From a checkpoint of a small transformer trained on Wikipedia: capped logits.
MLP neurons of a small language model. Each row is named by its layer, matrix (gate and up: input weights) and neuron, and shows model dimensions 272-527. Each number is 128 + 32 x the weight over its row's rms, rounded and kept within 0 to 255. Numbers have three digits each. A neuron's up and down rows have the sign that makes its largest values positive.
After each neuron's rows, "fires in" lists the words (lower case) most often at its 100 highest values on Wikipedia text that the model never trained on. A number after a token or word is its count.

L4.gate115:148160157107123157156170169090207151085156137154093106162149143147063073096179141137185103088089112114168152233125113110066154103169140078087125096108124140171149179111112163098180127039115150079141112085100111149178134115117148097194145105128184126155137169130148128096057125155051167049139059112121056067126116080099138144131099090120099163108149112132148115130119113097188119133130093144182060155133103142129119125148126108086116112173107085134156162154143127126103086155131119162125127149106049096103129136149095061095121107143132089077081119127098146114147117160105106154159168186130130103153136086111126134142092138164127106149115152142207187089090128164124133076125113084161129124118134110122139109126063161164137159134161093132160138171095167109101093115186092
L4.up115:165057149123142153102146147111184124111189136140129098152105100177150131138137076135107137120127093114121204094176164134097159133113117082087148118132104097115144103140140172155147118126146176099192102069109128122126122110088136088132176122182193129123118155161107142109089113158101114109136132108097119140127182154137093135141146133144139174127148172126187141182091157202121130151084136118083093094109125103126170120177133128145124142094112142109123122169071130192173155105116156172119117119097140149072109120118123153153172132131118131170091135098150150077109198120096127173141153149141115149159178059155122128113152108054131059177198152088138096169163134115070088134124072134099193098147170153131131137103098109141116055050188119146118145142109192115072146191152175
fires in: "december" 14, "january" 13, "november" 12, "april" 10, "may" 7, "october" 6

L3.gate156:140108096119137121097124108143149121122145137116143102112172090121111130144141180126106099154127118181156149080078148131115110139103155092164126178128100142142175087117127131133140086134110086115138112123065153128124094152188119221138131088122101125152088182148161138180111198081198071127104140145157154098122159104126115100096111153127110138103105118108148113087135123129140118121088174074088141137091061073102136087059103100148097162114124078151110091160116109131126083120119118085105079108069124130103086135141111124113171178153129126139138116112106118043109093156135134128144154095127128144121111191152113124148187108150172163120112150153093099117158133099139112152099179079186106208049120084102144137140091123111156097107119171129184110141180142117125183140168106
L3.up156:112149174124119111136098058164100079144101151139140149087119064134113096167076114165163113091137138121105119168136076134136120125147144070132140084097121151177126087129139126131146122144138178110083057108181158098078091151132148155147152157129131055117080158143114171135151156104104109026080123086139065122126088125084173085164151198103127152097149096146150120164186105142093087150152179186023151134131152135102131060071155070114067113117111156116090107169119132046140175134091144095130177152159100113107089126094164131150135089135108146124059129099085132110068168077109120139180113162112127109155136167172114124136113107143107096105170094086135120149145154113161173165101071130098148103182146118147105125138139133110136150088099112104142174157069096050132096157110128
fires in: "that" 70, "to" 11, "with" 4, "which" 4

L4.gate1043:119132177094118115068079134105127189090121148192076135083081150129071113071152098141088145178086198098113118170131141119120170133107084158140139193116213138135134122118172207096204101106127127121097075162054110167121112145120153086145144134124131155067147140141144140136125118156101134124187158134181118146092181123107166098147072112106057149121127128162166165156092129110134093083110062094077151106183105077083145154125166108177124166154159127129099089146126145146169115126132125153117215100113153071093098175127133095112102121110120128155081094193121155126150170081099088142114141138186105082056170177129144066158092134124125171185099131120149124115183110073093130144175154108133105132168125152118193194129094137122109109089130118125100136129176136110178129157160140
L4.up1043:098109105116072082086132052087128137197125179137132121148176110082123097127140177064068119201204144132147068126101121122097167172132126169103210122126129157141119134187080086132144101070111071130096194120102127119084134092141112085166108130098150172133114094105115129143112107118129122107198160055119118170131114092096096124078106135148202166100147127115121118115071115161076130115190140100083179158125152116143098164105073102108113148167085167112154125174132087187143083169156104071157148141100132119100076122174127119113077115185141109153111030162113081143096118144051132117131129156093144081125177139136117102158198131090102150197088082122139077123190099125134132147133167175109130126177125130106101109100137205169161111122163097123109126060093083088116174138118128
fires in: "american" 16, "international" 8, "chinese" 7, "world" 7, "national" 6, "turkish" 6

L4.gate1262:133180137122139163137148124115104119180113151163110110159101073112145126194128092158072201126082137127121117122072106070128096127160125178094088132158121145103145100077119133185111127159107130146176108100172201162125136159150052149174177112187183079153131083148116121093073114171156054124113176129132106129126196099156170091123152165144106155204175164085158128148143164119134132139127095122113100121107091108125114156180116141014147101136165124125127147195099124151143080119115119123160117056114138135103210122122121154084113188118103107110069141194120095108165110157163175138125143163074152089168059078056146104099130086124148112151170152156124169124176134164189124103123111133143129139169128182100107135097123122117087129200119147086174130171164130091101142106110122
L4.up1262:110164126117123147114216123078081106159154203091085170141171134149130170166097108167098118135163133145140156193162056087158096121174202143127156104179184132129158148170171156142158123202128147069160135120163130173131130129080129122092069097141157119090118106102104144122099124137112124115122100131134071235127094093143160108059097117141100129206157069152166148158134148106117129122137080182104198162171101149112144152164096131049117097105100123108153070112112155113123092088104176165108132057106114108077140181107147150105162129146101141091120118141145107096102113142153152156134079182067160131132100102120133168101150127086150114206088159143167074106181140187168089065161115143131214121116159176094079117144124136115128128154175116113118173163107141123109166178110151
fires in: "in" 36, "that" 6, "1" 6, "by" 5

L4.gate1181:179114085168156083109052156120109127095100068176144175105107138104108196173123093121114132086129105110058125120127147102125098111051167134159128085114158110157147106173147145132134099147170124094098150188107146130108132116152157153127150172135150083139103102077068178163126061117161151168125145071159081120139170149080139137097133149150114095122166131092151162173145150124092124071145125141155165140096152133234073132173112145091129208120083082110121139096119133103137146124100132110190158074132088131112107157159141152107092175079163105147054143153094124071096140142131128137176138098142121168126111163110117096136104160091119120143099114133144128129157151116116109077133118109094116107095137091108113068115130067097116181103072110156102112114114155137129137151146158
L4.up1181:193093137164139092180104132137065151140067118133141119177131142159171132156120181135186148095121152148125076137133139128114141155113075171156143117130166131100157127046067165119115118157108124132107079147098151167110206153101157150109156049151037182095164095129161102155070121124161154092140079134158192108133101150090082132147118162111083165145136137107111146104073132127120117102051130105147139053156128125128095146076164174185128128173131119156099187119151124066090108088126129074127075131106095108094109068105174110087148162125115212147139106129103129144142125099090120128122118098113117101148124148138179091108124112130169153140103141142136176112124166191134130101097131140125151168100053072162120099102115178126118159220145104129064156176169173168064112160135130
fires in: "to" 61, "of" 37

L3.gate387:113225142161131105163153071138134163088123224183116147085141117099124091155122117128177180167150108124080165146128137147092163124160126064072097112143112116141127170114167106119101148049138191078140070108079145154151145122043128137156115133135107151089144142164126164181140102136145140129104135120091107123082107113122110161154148144126103154118109201117133113120140167129124122098129149159068088116050082103136138082157183094078126147145078093115152130140141151137098077103113126105052162117080096086089090163142135171162124193093144093120140155142114107137194122098103122172116087071146136112081158125104136107118123110128189155128137163147132152081114148151161128102152137130161068178151177097138206147160140085111081124128158172161125113118162097141150114119196152
L3.up387:149116139165135137123163091114094100109230113179160219132110046076134065136099110149108202161191099104091090070108142115154109133149110143113130094189132153103116043126148152138130188093138145141182181141131139083164088150058112135161131088121179091179136133060124107155130117095157147122191087053161141107160089117103136130167067172146111149134153134133113114118083165147125082107105142097183111088118160136118095122133123137114156086130110149174102114123075137195093138116176114058093122144104163140163101109104125098132103146097152106077113122140177151151137154147105054059111122114106149132153123128148146099122219103081093102149183148128054047082181139088064112128144109191122136106107178130109117146132167057150124148132151179140130114101120118129087051119152123
fires in: "may" 22, "january" 21, "june" 10, "april" 9, "july" 7

L3.gate21:109077101093136100091172138215118140195137124150130091110076095096084126167127198083143117140136094141198092153156137195200148159084127127116201144107124179056078161180121161165206119058119144092141142139144138148141092126094175105119106148090153124160154186094159103112114085120172104114089142111201105143097124180129183086121135101107163112155105134096075087121141117083164166132118114115080155147214100163178143170142169122101126129124134146148157097058109159130136116103145135119086145093150134152122107116083191101135189131147143132148108092083120114156074128145134100117162143136171112081142158128174149110115083127051179185160124232095096095135176088130119087137101095112164159104196116106100086164143110089173117126149113123126132166072121163179070137192123139
L3.up21:090099177166206044133057167147152110143110161161126179130104157102147172121115122111086107108147165155203165107119145119110143138114141133096096070129114126191088190092145148092121179080124141141117142145080138186107145089107161089031098180120130118051135133114146096151152147138135158121147115097099168213096113096120134157072114096148134152132098201130149187055140093122093125092138116138116070174113134055102123033165170070206133125118083107165154073145089121112106154097166115099149173143107122146120127101102128157094104156116143048070121119115064134142170076105083163144128127141184106094183140130184115124124119099089169142089159090145100173116132148118098160093114087153142143116090133170130118118158115128130097071128170179136185098131099192134169094114152103
fires in: "3" 13, "5" 10, "4" 10, "55" 10, "45" 5, "years" 5

L4.gate1023:160182105106194116159152097176137139120108134145167139046137121183153080135149110117146158127097188152165144101107116105099113108119086136146133111158102203123068069077178169102132144160145140071089118113130144084103124099154128099156116146158086073155093049152066114141101094155120068169160107138136098088150084115123138171151179151155067122171142134148113136134090087083064135089154091125089150128149176105088155163094099135127121118068054147146116102178111080134150139145194146138112155094110082158139132131122152074155129142183089152069108134162108103156109100133159079137158112161130097152101128091142162050127137184120161134122124064103187115134063089093155126171114125143070127084152128150120111093118155133102150149167116125131157095108167044152144080061124125
L4.up1023:121118126167137159154064096144144110116161133110155091135133198118176123110166088103148150062161106112106134157151130139141139130146132134126132069109110139119145143138120164090133133152123095107131077096132092170147138102152088113147135126128155108126203125138129118110106074131135111138118166137149184173120164212179119171129120108134159149128170099136152150167080068091121134071156092106129124134168170154197093142109084108157093224114137126107109150127121131104137071134110138220124130132161114171109125161143132153085083157171140132154123128129144117133137066089127120180115138128142117117106090110139162115081117096127112096156151150119143089103089128112115120129171078135142163129102029157114150119204177116106095087141119135160171179082124145094113151078126130
fires in: "of" 39, "present" 6, "such" 5, "both" 4

L4.gate791:045159123120183197122141086107127097139136138112171050198125067150144126165097124078106123111102076123114084091219121123160114153134136112152097092208156122168130107120131136100125096136110152097128127128114187099151106156112149102141151145110146068148133135145126148117088170180104072143104199121128130086126154138091179109126110112141094104143095091150148094080089164118151103103092118142149132093142139132135169143123112130154208102084115109152102113058170121100079049097204134102148096101176106120074078147094139155100115142137172156126072129112130143086109114116155111139178120188103136167105104184156103134067173116170100089138150104167154128164119083115133176090131149133142081158121086131112174126151166141116112226086099069146156109120098135088102117070124155
L4.up791:153132168079110161130149137154142136164122148142084117133134128083165155089106112090091115166095161105101118119123140138177118136158089136115155097108195123121092101102085141116141087126129113109128160089122098156129131189108118202142178154140120190124090139127174120155096145139182066154162174075153128136089136103188122173160108160144089113179131149098166114131143121101120091143138165138144122103114146094090114097096116139096067176084100159131170125146163133111143151131115134070089106171147143153153163155128097157124153135139150130088118167144124120168146113130138154126148137126144141123179130089196127166109137138193220075160098115109176118122154145127129185125107145099076107138139143105114140079195146106144068103180154088102136142119076050115116083124109132
fires in: "that" 48, "to" 36, "which" 10

L3.gate114:093163077125151139170094077126105115146152168170171111114074174155179144145127081151144099077135158144062152203124141150113069119239189170175176122109121114100147148153122162196131180139081103123141115124138099124140093100097130127155112147153129115157137090135147206096137131145086154161117164101125118131172081139113190092135076143124125159144140096139120152126121148159148146175106101151160134168152148203064110108136113154167111199127141181077165090164184124176119144111126118145091190143158176121119131054138158146146140119118088166073136122085124109134116121124125113171096142134084151163132084163128133103153114140136127088123109144119130129149181125077132100139102147136129092041139152127123159109117133140097096145051080149015109129115111148056120186096167136
L3.up114:117119141117147119097149135197126155179159148070163118176108178064141122090138107144126133143088088086130096101136100114113111092105182137059108167152120106122113144148119104118141098178121177127135109133143174062178086123145067072121114145183126171106091102138172150128144114157140072141114142141149168071116135105115145137141108110135146142103178119094115132143161100124051152148136105143116154160172136137094077168108180096120160170067138175125156153177106130122086087161140099198035115127139142094113178142149124084152138099106070089138059120140116137076077131139130155177141097128076092118144131112123166140141094151135069147168128179103187104127149112141155135113088069091113120152111149156095127116085118136097102153115190157160131156103074137089122153151161145
fires in: "4" 24, "3" 12, "2" 12, "5" 4, "high" 4

L4.gate834:095078096195094098100178116052103142113139072137180161046136180181124136161187051131149103113119102135134138096111166138109125118139044093142093157149156093123119144138133103093111090151088132113123140158091160108196096128115114149127089108120163111184041133139120094167150135089157114103142069187125081063135167083137143083177160109111121156105117122102121133141134151102182139094085181074100083161133077152117053149139124151130134131090060117139140116139112154076143095128162138118133158185108099120102083124138081164128092082088150144091099136097083101135134176190101084112154130163120123104183136108180123124144129118091138159112116117172104118130133116148126141098086139105083134137064101129079203103152104199152139140107185134106077130077135114155163079163151124
L4.up834:117086084139099157115147105150131044162162078189133103106150124101198129172106155145110073135155089164143132193130169148121128120117039102125113115094083184166157102146071175139121154165104140145056201140106068121192170138139137129137164164142129172118094138119117109155140129083079128123145142156160107060118142054114093150134130079102102139137150113156061124154112136200121164158110093135121105099131089108149144126089095088107109140147099101094134155123149177070148117086143075135129137157134099167130162150106134147136155154060159140140094156167121180108122122137064101179116103194143111108087148161080124122123148152069162097127163144150115099157105142143085148089099170143112154154114146107119103081084110107161142144151122117157186178112139130114124130109137112
fires in: "to" 41, "with" 12, "s" 9, "the" 7

L3.gate998:149135105150055106206112160122176126071105153199016143115117149111096086126170106156122195189109151174127134146079090106089163104156177145093059195197116131125164163177111138137127149112134119144165083142093141077131143067148181159116156106135096129129051108171085172107138115168157133186151121115101148140114113115117156099142162142070094155162143170142130142152093130172134119120147122118091107086071094133097119115135160175131122115151147138127153136191085204180071188121178201125104107127104178075136095122174130144119158151122123073104122101087151110158142123119159112117152139153116150156116104122149138104098147130147174105117100123165158067160167193121164127177160098175135138157191152088075156127085103143169090179155142146103127076155107156165107080116135149
L3.up998:174115104182070126114168181124185106125115120137105128102109119110174101140096163157155172073127115143120147142089117148127085144122191124166124132092120111214154140097151134110121172096112134087161158144079099117170202136120103111178185148103068090054115106155124091076110181105133114150092142169088129097092077117167149126125148089134089152115074221108176111131087138133082152111151139104085173127172132174116109137101140156141125055164098039204076136136120141113104166112118161161103140101116130097090155109154100108095152145140129093087110149167130172078128110127107150127133146162108125178103119078138108111141111152083128130121043154096108063120132152122131110103155137174102160111113146097102151140145218088101116120117142103184083187133159201106121178122126143
fires in: "august" 24, "september" 8, "july" 8, "place" 7, "april" 7, "october" 7

L3.gate394:149109165083108132107129064117146154070097157130168166104095154177183151081156140103123108140115114100125144164171149098123131077090128079148098096193106096034140120179089125123126090112088224076112200106096163101098112135138036198114135141101121123083086046188129109098121196131152069126132160134148125174179161127091143091129115102141079177185068140149110160137130092151110060126109164110094149137150120107093097119171203131116107168143172113096174157165122163085087135077097113140137116145173119131127125120126068142141159115094142109134067144162198163110136089104150175120119132117147161137165102144156118152097088123152212132155122149128164152063178129123128119173131133110108129101113156160104119141132147129093144099146176069110087163089108129067133120167121209
L3.up394:113193152156106065101123186113121148166137165124134136157103118144123123144153172168167131142128131107156108186159050084102106064141154144142161136092166155123123158150094136196116154168138102154127121116131151155130147143106118121128127140147114196106106139155113130140113147118133140120123038124104122123107085108082106155119140123173132153127108163159156150141130151127134136137156128169155056168146116073191124154229097148139120139128115133132121124141126129138096106088126086090097093126142119123107133086118150068179133113134158138168152105141175171118160137170119154127185156130103133151145116139163122135085102092097135094130100128082137171119143093165127120136158146051166150125104189106061129150131106193093087128148193118143089165112113118091154119152174095
fires in: "league" 24, "north" 10, "east" 6, "up" 5, "south" 5, "division" 5

L3.gate767:142084154103133138116106129166120137107142150147090120148107129130105130099091130161093129131157149146156079123073155114135139085168157108077102143127113147160083086105123153102153142117160146124128196071136072095155113095161106104139079138095164173116094144078135138137106143156114132078075184089158114065141192175135106175100152120194096140138204093110135109079118142157099124145100103103162172164133218108155088154156162141140102103109152185140137125211076209149074134087163094158141170150221093166128118161165153074142109070167104135135120117102152169086104088148127079095178130083128164103107185150131142119112143155091085147117143151094109161086088128082088104126044097112172117089180118208123140129129049092096135083146170164143173113042206132125092152152121148
L3.up767:078156167113069106166105100141112090127189168164115088101150152096138154125183098077063120140139177113104076117138146151101096114170143140125118103196101083122135074097126129121146118170077172236127130125162181070179092134147161079146136168140107114139118083144105129158115166121144112083206145116080132120085147154120135135168155096178130078072118152155136135156140135139157084102062166097132103128175084101138136121126113129118077182115075135151111133125144135120079074148070097097078083120124099100105128148119120150148138131083115142130031093118129172183088126154125192079126160058124185092141098137066158110172079121080118157164167132132134163095078094130133104131116203181110091120169176119150145116125201128099092123123111121105159173154143151107143146158099120
fires in: "national" 37, "public" 21, "regional" 4

L4.gate122:177112123159112130143084136149136127145131124161117136116101086144105083152120158126145120076144159118136077121152119124147128111128168130095103095095154101125085165105127123130134104106116093139105110186148118157130116127106148158179119123108128104119152110149138164128165135134149108151108137091088085152121136110128198128069177102128109075105174091118141120144152128130130252155117113189091144122190141155185155130153139193130104113176152153163073152111095077117155062184144112088118125064189136099124064146153136169137126128153102119181116154121111080079135096125095096107151145155149072191119183154161186135118148135135071108136097112064108102165080108192046166118150117092148113152049118166118123094151101179108179195155133135136159103101147160105127118135145108
L4.up122:136152077123105136117122141117140175109107160081105109169127127123094129138116130126147182119147044096108128094105126100149107125154128125074148158150142106161163147080123192095136121154123107111143094097113089217077132086062107190161065119121139106073107168152120188114096165128156102138224131114095088093135120120193182136172081093093166173143139135103155166136133175083139090138134158145108082157104139148151095118089171130159135150181082094125117161086111123101105108165131090061116086105136050118095107169125179127152203076152130100151127091147138171074090168171097086126111131127146101087139155167144150125105140098189146139122069100112153126155131117106082085153125115081147158168123091120118093149138117131086106156122191144046150146158169178144111144138190128
fires in: "in" 18, "from" 14, "of" 10, "since" 6, "age" 5, "born" 5

L3.gate1306:180132096137169076108070187113124191120146167163115088102122162158116106184108089140139120055123134079109096143144143126070139104088110151159147135140087114094125137155180156126174114111146158099172109103117155129120154125161178090135084056171156100080126141092102126117159134143163133131134077108065107138148093113118147137081116151139119152177127171147086107101075155173111211139161087141194105110126164143087137105069115122111100109187099119115132168203087175182121148101163157126126127095195100140133115124196080149102158125196165085131135095100111150157143177064125093093124152130162135119141128153111144141173102113134070119048147146133194168117139110177160164174154135145123157088151151115116071112134175092168113153132060136120097156145122099193103159136167094
L3.up1306:143079073112150102202152159105121132173123075129111125133163112135176105138098158132055122085114142104150134095105120111122164109131067147127167130083151208172072097117057092131150129135112174163115161144053098128074125105087135137087103120085097089161147112128148145117147111188111122181114141144107155104108122067109097118144134158152149152159147163137140193153065071161104101144096072156099115116091056076093174117127073167140174084142144113100064118204145131151126111147106143108163117148163113086085133155178112162149142110125097133099150133116123173181176134124132089116108142112105077123118158113144161152145134147116179130122108124158211112115103130131163158129114122073161124185174132133116085057085098116067151142118130188063110134083109122064133122113169159
fires in: "december" 22, "august" 16, "july" 15, "april" 8, "november" 6, "january" 6

L3.gate1179:150086144080138088129139140138064120139144076125114075176131122108130185146064185107108195059090102131104159128109136147115176155129126147162166132143129153118114083096118103127089098167152038095142138152123152093148134090105202130107166132136116040177143100184145133139033123088151109107114139144151189134119125179139125102118077075146119109104086092131137195132138105096099096134089139119118123090122197127105126163130125144085104110109125210105064140135177174102134108101081184109173082123156173175098083134193150169159123100132157122088136102128138135139190166133103103141177136054124119135139100104104167177131143105169113154153119127099115071133110127149068195123209067166127123104113103117097127110107126105151130141159143152091172159047096129164127180147115076
L3.up1179:117096141141157111153092128076093082096110113076108150121111121127161152132072193121120153150161128164099141180116147163135146127141169183136119136166172126149162123138093128124140098176134093150215127138171160176152166088115103111104116212164124135129103102126142172163096092156163167095084132101159173120144132115158071100123113142131075179079102149187038104169113128160142129137104141126106096138129110126143135128118199103154201149112099111126122177097162145142096145170129170150122077131117171145139142139146127144171166114203099099142170147132110134113146151156115063145160115112160156151097101122138125123095155081114106147146141177112154087143140102151138182099155163170097159097157145093115139110109123085084092141203136145087117181147114171127105122103122150
fires in: "two" 27, "four" 13, "three" 9, "into" 5

L3.gate1276:184154052087161117114129139087146146148094097169157109142152183056064097106124179164109132144125110149118110121111110109107168126093184171165094107210154127070152180165123161089139104096109112135157127108106125136110199122149139095161122137119120159165119161108129166153190118133183133160110099147113081126085173132128104127076135084151154139127118171123112136127139124127129116135158098127144081121106166188152112134193130181179097126137161185127144150090129128125126150170120133156105118068086123110182124120153152133115115150119069111004128169117150122120149157070078107113157100196149117087150150105130161134137134114120176038203074160092116067156143143180130113127153099081185123062161131132105125136064111113147133171154106101164127138081167156128090136143164148
L3.up1276:130102113105201152141097110101118104105095130134153118154185020116134113122127125041127085104150091155133090129110106163176073127085127133124149111136107127093121109125159139134117129156071096098198089046183194153063150113141130136156143074118169120084084151102151161127076148149117170108162106172123133116113128104142148157128062171170131114165084086104083131148150139128150076114129154131160138204135124115129117172089113109113146117085087112155128119088104098147134149129110091086155148154095146132092141072162063157118110119147155166166079203081091137094104093115109198165118172158139101139145115138174117119074192084102134136077128194186116130092183120170158139151116133111112112119159057149120145204113156145152118140152117174128087186092150144150140119148142143
fires in: "about" 19, "of" 12, "over" 9, "for" 8, "most" 8

L3.gate297:133120109093063115120167118101114091145117152129144066212158154088170073159145165163145158099129174137154129122096135126164171063152163108128173111155129096141091149093143096154116110104173183077168155194064145208131154125170118090159152147146104134160179138099168110142098110173119186131086135138171164119115145125153130147135104129148086151049098129140089062164125079110110148106114137131136145148137113122104132121158094149135070069117126151174138116113086155204081107175130136145115183095149044118077101164160168117116102168143139101137133152121072147129131143104107163093139105202114156117160055134181138156132151153109135149203097170192121079195158165121214078121131119199117141140142055099118100153110090055112103108204135146104159119152123095101142110115189130
L3.up297:149092155087102181137134077138133131179116109175156158122121030120090090122088168133178103177125100080110178152164150080117132138172195126109153122104116110146109128128143139104060147140104109132217138168185116176169144147161127121129110152155142172087095091076153086166115131128109131124130161156151053076145166087061165121197143137093097125140111154111098115127098123125217116107155102137143108200171106119175152145170110100135102093099087132106151195128110145188121178154116124136122130147116115165133092171103090105118056202106102134137124129148145117122107104118138111133138127108122108141161129106199079128166132124107182157109175116156136105090133171150177146129178098175124117105122111191158159179124090128170158118079120160080151119088104065124083229129175126
fires in: "do" 18, "100" 10, "35" 8, "if" 5, "50" 5, "40" 4

L4.gate344:123127143059136111116090137204142171134133194136101100134146165112097095084132153121141118147087097123120168152138129169068167117164129170104126129121119172132116210120081106132112160165121100138135102151083110137107090027142153113108112130070158115095082107100097158201152140093117131123093129138174139081099092132138132106127150148131099109052194158159145150125120121140201123141158116050145146168098185129100105159106126145096174116114162134092153128165110114106110171133116141097127145098171132190107065117163096143159143101146129120132123064099094112115161134118122093146157129105137136123153077150187050174160169178113152080176146110104145080098119171089132112163131177141150107119119114143054105146164163112121093115089049136110136180115120144112133152139158127
L4.up344:087055176117098078097099118158138136122068182168124171117144126144045133172079125049141186121137144140143165130134134161126168115168148162111113119103147129135142197170121092133134136173123105154120151138111133121188166125133105160091133144067218132139074137109134146160046081091084058109103162099110103129148110184137132136092131161181044117128161127157117102155109129144147110169130156135100145113157117132128104157106170154073097149092098144121118128114088213094150116125125100126119092109095152178124132165165098169139134131146138120136137119096188154137100155169104111143132091148176115086127096145161094100169117111072129096162143113123131167109133147175170116146099136115162097114112078126064171177103101125146173147109110122189188146118145131182111114155147074
fires in: "these" 36, "into" 7, "two" 7, "four" 5, "following" 5, "groups" 5

L4.gate1221:158137116110134081153115107169152067139169167121116152149160133093061117162158194109132088171134142133145152177073093162138131083083176162180144126141146134116160100150143146076103048116133096086130148078188133122102090172103186181159120117096198104149132147091092152155185109132129111148163112131091134124176107225141181097142144197174166086116164065174106148131072149108178092066170112081194118091123137165132146201143101099106128126106100101133157128177130173079139127167136066182178106067172173127152122133103142153084208156135139059098173087108158057059188129131140123136135131142156133174132135101167130173148162106167141111102156152121146073103160133159143132108159103119084126134080105110098116134128139130139178144172114195092137111075105113122073114151146194
L4.up1221:139102101167196142159200087147163179129124116103106064138152121133086030189111136072150093073133094099080145098112125127137133158164090164141130141154117136155235108153136115083165161116186066156130128132112159161074132145096142167084170123122092162179134172104101113126096153135107078125070095120110130175116184174114169138175142075151122144139112131173140091129130155116133072119098128098124145133076091101157098116113150151159114171139095135115148109086155174175128150099061158113088138101148141122100060132108143109112202085093077115098095140117075128149124086165185104124137141185151155151167178111114136160132093124118121081131082145067191048112156116136103174162136109080113132127158090120160172153108085139120151115180157138122186074188171134123093137078135148
fires in: "over" 20, "about" 18, "around" 8, "approximately" 7, "almost" 6, "to" 6

L3.gate1138:105172136138132096078063168151114147127135103063079189167141130128097109076145143111136121114135073078099094153082078153142123097138191146107195123136150116080128225149112179089191095142123107164102135133166156134132130105144163128171157131140071170171126131126110137141115114122190129076102165184110173133138113113138140104134127117154110186069157133109134135098092067097120116107111089149178165192172172153151130120112226113108117090123149139108196111062185115141077159063155200139155170100189186141155162113116119116169122131072082126102171152137083143153122120142155055114141151085141141133115176124149119121155123137172042136181089169104142180141173108142142122126106054154118193137164117114186196072159140150100139124149153154126107118169084130126123110082153170
L3.up1138:144098173110111091200141086145065114103138143108151098157124144083134155182165091080167138133151141100120099166136163113117154136143131125088100167160167113113112147098131129091116084129223166091197085107151153149094161136140153108128128152136140134122092122116165111127126182146066104143127166145121070128089137191126107116099127083153199140111116132161148066108106133138047094115137078136127079166192094144058142149153121177167137110087149141133130109123187122067121111170120144153155157161131197133127151142169108126185129086053100098064118130121150071109168106157153126114139133158150158154130145145128092087169096118116097102140113148147122089161125131154099122108093091175082134134129131113138151154170116125072105115100149178150138141103122160096117133131179089
fires in: "south" 20, "3" 18, "east" 9, "west" 9, "4" 6, "2" 4

L3.gate1284:164137137047144175102137117125144128125119118107110121173162088117100104210176141174095111080072060090133115080107121147060137105108118110146136127151140134119125096172135152074052097081153168113193170117110134115148079145147087139158086122063156122095106123150101122127138130130191088118076185054182111095180143150114158163191120092170170139147125114131120104124136115139093152128092183114094095087093132095184147150103101134150107197053139167190128139129148126100055113133166114107154155144138147119092103134169143140183124155168064111093086093138142117104139180156116133118132104105133086080116108104150131161086109104133113164095151132139137128184114162145053138107104098140109122098087146181103106122088077043149074185165087187084181158144057089143162201165079135
L3.up1284:093157112113096081135116137123118133124101077142126133157095153046161089136099137111098188136165186064156188127122091213091151148058130088169153115124144123165132174164174088140102115179168094126183106098117073142088158076148146134174141169154129139131148181097159118132101104138101125150120081147169137121097108156090142113119113073057108112117120139133112176086179082093094102132185025206140086096135127147123119134126119163157104133098123136122110131137148152144087161055117118146137120187101142107126102173128183149109123098065100120130120101096102142174186119146188101128158173156090187115116153101131176111142124133175100125104124116122130150072123087143085139115174142173128135155157085137141126148157171140143168104127113177084114127189147169130109104120170104
fires in: "0" 28, "3" 26, "4" 9, "1" 7, "2" 4

L3.gate144:145143097121104090146129137150137145097152083162133113107131094134146067130097145166145091183144113093139118123146132078119128106155119145091125125102185091134149143167127184174096093079122205134142026144124120115168095097105129152101091034098140160109055081127142171123155126135166096122135142082137170137071160065104102128072038140116117164144090145115102121100140087106123142077071122124150087135158103134147112094150089114169165087104100149152121161107101092155147086173141115081139217129147102085103134169180084168171163110157128151121165138124143151158156144132079064138146098116144138129128122140156134154166081145193168133089126134079121134151139107114127149154147097058192139199138097148167106150141179097079111139126079181118208125091168074096169173138141173
L3.up144:113092124165138147157135134024180144139145128159126139135159136124097130120111013124083132094161074069054116132166150167188125176131164078094131103119117168185090152122120093172078168059098120099137105135064096056138126157103111132166135133121133141133143155137144094164123097130121158229115125080113139094139160148147134115157163087166141177108084133162143149126068106131090141110100069152084118116089093183179133072082179092091128111132171079173124130171090115120157096144073097145105161138083104106114124070124044159155153054139144076152133150198192149198168153115159144160160147100125140146158120111202071161088123177131119116088094114178153132074201129046135158186142138108128133112046131112162144119131157128157142156154168074115141156160097158105145124153143148
fires in: "april" 12, "may" 11, "july" 11, "september" 9, "january" 9, "june" 8

L3.gate776:232174115071104148130135096132082073193111085162153108132128165114184184167172108093166166059117142123168147107115099149137122111120130119134096176109129157105084146057178137108092147183127097111132178118111141177151118175156116143142160131130114151129116121083091174136138139079104152053140162147110145119198081121058105120107123126145139140109192135170146146148103095134137161155129120178118120122081126073180107120137135141136130041088164124109131117084088119098116095154139118112146117093119114083101164148120132195111121072134179125145032096145135186078138147120110166092108104159164086094138075136135204143108114116138146098083124145175173121137124098104118164110100087098116149107094144129094154141097153129108159161148108179193132095124116161039105149137173097
L3.up776:146175129087127112129064107133180105178128132146118088105116154133112165139097161129150152141204110102147168135123072133165147089129195133119143142106129114154127107093062135185139096146086153132076157127059121173118128166156141150117133086116097188126120099126086127174180143080076083133198134121167100171182121157071147092078150128142176116178183121126133122094104121128106158109124088138125168200100147125177182131122061116102141042113110117149086104146080138195064104178159183164160125172122109124130172073154155160100117144147159099150133119118093105087148111139196150099133051151113178143098048135126086123147127179130167163166126151111163152136131140106179142127118109147122115157104164150128127169169131105120128111110079159138155108108150098043110103099133085
fires in: "of" 17, "in" 13, "that" 12, "to" 10, "for" 6, "at" 5